Weights of a small transformer language model.
Training: 324M tokens, 9303 steps.
MLP neurons of a small language model. Each row is named by its layer, matrix (up: input weights; down: output weights) and neuron, and shows model dimensions 64-159. Each number is 128 + 24 x the weight over its row's rms, rounded and kept within 0 to 255. Numbers have three digits each.
After each neuron's rows is what it responds to, as a language model described it from the Wikipedia text at the highest values.

L3.up278:137125168123143135172161111154114152125118146149135127178140118146091127093168148084146142080153112090140122152106168132138155116118161115147118139089130117143143121118117131170107090132092114111110090100138150111186117145101113119119105089139085144162137118116126127175095148145084097125
L3.down278:114117117152135159138130165086119151095080131120131143099109116158119111127154079087127140159107107120112154121104097125140142120106165183120147128126105132099109096142116114115125149137160092140121119124127121144085121092069138171137106160114086122107103126129116170141076108114111079155
Description: Separators in structured entries. Separators in lists, tables and biographies: en dashes between birth and death dates, "born", and line breaks or pipes ending list entries or table rows, plus occasional mid-word pieces such as ü or any.

L7.up36:144169136150092109145089130144109163126087147112117142116155115144109148134104135137110171168133157103144159142168124113093152156133098130112140137139129154108135133090098146128152129113131143096103104127141086155079135092098123086124133152119108130114166110097136101143098068140151137137
L7.down36:124129185130124153142126162143137112138122141113152158110156143145101158122137142141126130089141141144139117178140157123108134094153105125108138092137167093117138140077146117171081084129109175148112139153142136140123149104144111084120150098111102115088132109163155135112116099095119134127
Description: Short table-cell entries. Short entries at the start of a wiki-table cell, right after a pipe, mostly small numbers (ranks, picks, scores) in sports tables, plus position codes (MF, SG).

L5.up364:162106085116119094108123121168118094105113130159084113132148149144131135119163129135145105130063091114150139145151103174095145109158166160097108121149133174097141156099153139115151111129170123098134142161111139093152147139137139126145130107127141102109079137101118121110127078140126128119
L5.down364:099201141125088133157143093097136099108158118120149131136116092154136147132145109145075142158094143163146104157166114097156163143162135093142120123108148138101156146121163090143165144149128116137123120115098163140095134140138151134112132066157118137119138086121159117073111143167158153117
Description: Hyphens in ranges, compounds. Hyphens joining numbers or words, especially year ranges and codes in wiki tables (1917-1919, UTC-5, so-called), plus word pieces right after a single capital letter (B-y, D-ave).

L3.up74:092134186191131130098129143100130081160137134111120139150134123101178114152137127158149120160096128117135147154136097120145123111148108146141123165156107112133115083122169142121116137132138105118122145106120132113129148113185199129124115128120162155093122119169118166128147105097150108121
L3.down74:120101124177162086137152135146141100136134099135106142144145147126098153112121110122098130148110161099136110151144152125150152079174159157183134115141184089099137133119117104121100080094142178121148092122126104152142098097104104116105105127124130170088116127113119155109120112165125115133
Description: Numeric separators; "ty" piece. Decimal points and colons inside numbers in stats tables (5.84, 4:33, 75.94), plus the word piece "ty" in typically, type, party.

L3.up394:122103134124161150119105145109156126127105132136138120092143120114140135127167098161112206139150113152116099125127184182134138103138124149180139118176144076078112102097162165118162128138139130138112115145130116145096122130149174121152128138127138148098167132121114122082139144147135152121
L3.down394:123143130089143135169096137118118126123119137118124116155118146110169152116095158133149096113109094124075126121159160173084116100108169116153116101122133099126131122141091118165139137112075064105092152139145152126088145168130141102109159122145105131107125171122129107120127108149140083128
Description: Time colons, initial M. Mainly the colon in times and durations inside tables (18:00, 3:11, 1:36) or after labels like Born:, plus word-initial capital M (Mean, Mexico, Metal) and "ver" in version.

L5.up256:202161136166117108114113130149123107164131136096116116173139138155088098117156102169112124136097164126138133112129168122140107130154106143146098117132129088107129155133117149124141142175129107077119161125132140134171126152127105106142170136125115148136156116126160108150099049130134123131
L5.down256:111083129122166139120199150141117160167120136131106149156124149136113177121136131159147134120111121108155128142123145125129098121131124085133125100112137150121163165157172074113109195118137130145185148118132095127128091093156138164143116122133136152113129139119128131140098148136108119140
Description: Before dates or birthplaces. Words right before an upcoming date, year or place, mostly "born" in "X was born" in Early life sections; also "since", "until", months, dashes.

L7.up37:170127143121188126144122162137096146117142141130127138114094146140126121135143157154158173164160140166139133130173102113088142102125132162186162094065089109144121149111129132151112107175094126149103127168082116129157099133139106130128111095139149108172127088133132150127131171124141094142
L7.down37:097136140148119091116146138130114144122108105166134096121084152103132128068088131126095106121156176130152115121152125124122133086199138132107190162124114101111128124124145123108128163125128101163154147138086135116113121145184118116141145134104146135152151109128098132106145135095102142159
Description: Mid-token continuation pieces. Fires on pieces that continue an unfinished word, number or markup: colons in times and verses (3:57, 10:12), table separators, CJK character bytes, and word-internal parts (row in Flamethrower, ic in indicated).

L7.up101:122099091130192159144124104093136128152198087134157139136127104112097100138141096097119103078173140086105130128174096167138156129127094123129137091159118104146133110134151121113159143106101116119109145106098136152115111118126104148117083162103142131121100105108091134128137148127136114118
L7.down101:138102102097113109106128140145139121111106144127109128158090124145148101076092156108077149149137142153095132121121139124126128124174143149124108157172115150143169103124117150144135082106123071133115109157134133097148151118156126142158121126095134110099183110110131101094087152105103163143
Description: Heading close markers. Closing == or === after Wikipedia section titles such as History, Cast, Career; more weakly, mid-word pieces completing words (Leag-ue, comp-any, Elev-ation).

L7.up595:160130141081139101103145154122123104147152123130088120104145174103145161126118157156140121134096119149150087146116111130111156089146119152124115145093087177122162138130140148102158128136170128113102096179136063137117122119133131124139116125141132149106137117104112132176105078148066185138
L7.down595:111140126121125134153148164138142109129145151096145138128150154095124153127051146144134155150145127137085146134125127160102155155129120096144114194103142156106129192129106109138121158161149196100128131130103123116132110122140124127176136091151134136158140168135138157151108101144117152116
Description: Table cell and word endings. Short word-final pieces completing a name or word (d+os Santos, T+op 40, l+ost), plus blank or numeric first cells in Wikipedia tables.

L7.up463:155134140057149134165139114162179096127148132161132141108141134094119127090137123104108127075114126132087138086151123083121145125103139151122140119156103117141128111102136156129110130166118121101089135138099140111167124159119133140111130113129197144120120097178120146151113185130150118129
L7.down463:144120124147138181099126125102160141122076159156116141160109183170118104125073121091138139172149146132115135154142140170167152091137111169123149131144141093119159117142119145148067113139111123163089078161117132151142140139118107156102104127182103130140091094130122175125139116103106144128
Description: Number separators and word fragments. Punctuation inside numbers in lists and tables (times like 6:05, 71.90%, year ranges 1930–1997), mid-word fragments of names and foreign words, and "who" after a comma.

L5.up304:190145123144102162133091136113137149090130143135129108135098076117145119173157158173130112100119137152112095140143137117133112144112112104122138131116097126130132158141111149094105107124181138108137150128120132138102123094122097128119142108102134121127090126123092102126087123105127134127
L5.down304:148140136114126079074120171115116130093130095102094116138135089171143121081141109118170102110169150102100099096127123163130101099156152161112181079132130101147073124140108145155122121080124135094139164155105129077105118129121146154145136128112109090127131137125141113124116143092110130161
Description: Mid-number and mid-word pieces. Fires on pieces inside a longer unit, such as digits after a decimal point (83.6, 1.5), colons in times (3:05, 18:00), or inner syllables of names (Jike, Dzerzhinskiy), mostly in tables.

L3.up435:156140107076093131128121159133122136164103140147113129107100167148148164141075122072104116142135115093156113124162155122090130164110127138153152113101129139140118085102129144145143131162128138070129128156094131139117150121110115163175113111131125116153159122191136140164109128129155124136
L3.down435:098110136129130140115118140146093147170119119113166107071128128123153106140124120100109148110157119097105172126160121091142125124083145127085101127130101161105088132101124127119147130079155044090161137107109178121143080142117119159135128122174066106122148116099129169136060172159139152151
Description: Wiki section-heading closers. Closing == or === markers ending Wikipedia section headings, as in "Club career==", "Critical reception==", "Events===", plus scattered word-piece tokens.

L7.up544:144102102120168095181101164089132139170142093129141180158144121141089101171130153134132142122140132079127125142155078133131125135128109176133133125076111131101111131134152123094125100114091130109109114123100157147144093123126143105149123144130156127121143100156122143093167142159129128118
L7.down544:102118128136082092093141148126108111136114118147104115142101137137157140069093136116145113135112150118124127114128101078133124123205156146115135123157100159167120116143121130173142108107128093102170148142122120108122093129144120147175147159110140110128138089103126118117080118112137115144
Description: Dates and table cells. Day numbers and month names in prose dates just before a year, as in "on 17 July 1943" or "In October 2018", plus entries in wiki tables ending just before a "|".

L3.up500:154117100149152100129112132123160101145105143165120110119138119151100112149147096168097104144190092149158147175131098109144105081141122143118124128140150108135123140185120163067125145109122106129144158139121074113085143151136121139163166138140189108116109123118133133113121172124147102141
L3.down500:138138157124107110100122115118118107070103079110114155108110114112116134155145131129096130146060127125143142092115125139108112066104154162149102085173119101106135183138146128104148133122102163124098162124117172131117116137158145127102116121138167147142139135122157115139132143120120124128
Description: Compound-word hyphens. Hyphens joining the parts of a compound word in running text, such as three-year, so-called, snow-capped; occasionally word pieces splitting a word mid-token.

L3.up458:131138123147124102074113134121159155097151127181130153085132125107134102096100136148133160156110143146096130186146105111107183141118094119134105118131156089095113139130151120111143138095155108143162138166130097129071115136116130111089099153118124155127124132104135099129091151099162134144
L3.down458:142115109082116160097089110117132123113144108123158101128138113084170107138096127121104097129138113119119075134119124138127109129109079133170142112144133135172130146113121128167118139124124161101135135105085102116162104099202149125117089103120150120140159139136146086151108102140096112110
Description: Table and measurement digits. Final digit of a number in tables or measurements, before a cell separator or unit, as in 4.3 m and 63 |. More weakly, opening word pieces such as dr, Tr, Pr.

L5.up62:072120124151128076105127095139126149103086193123111122134146110126120093109150069151121138177104113104131103143154143114144157139116114109137142094103142111109136091104133101151162116095107104132185129138158160110107094155146142121110121117143149128160098142117135130151132097111136152134
L5.down62:140131111136124148133133112087109151130163145130096082142112135120175155170078130127126160133113093158111149157173118079127147123072115101120135151122106166153174137136130105095114160137160148142124130145122160132132139119126134126150125142150132157139116088112080182129151115139118098140
Description: Mid-word fragments, heading marks. Middle pieces of split words, like "ord" in Records and "fer" in referred, plus closing == or === of Wikipedia section headings.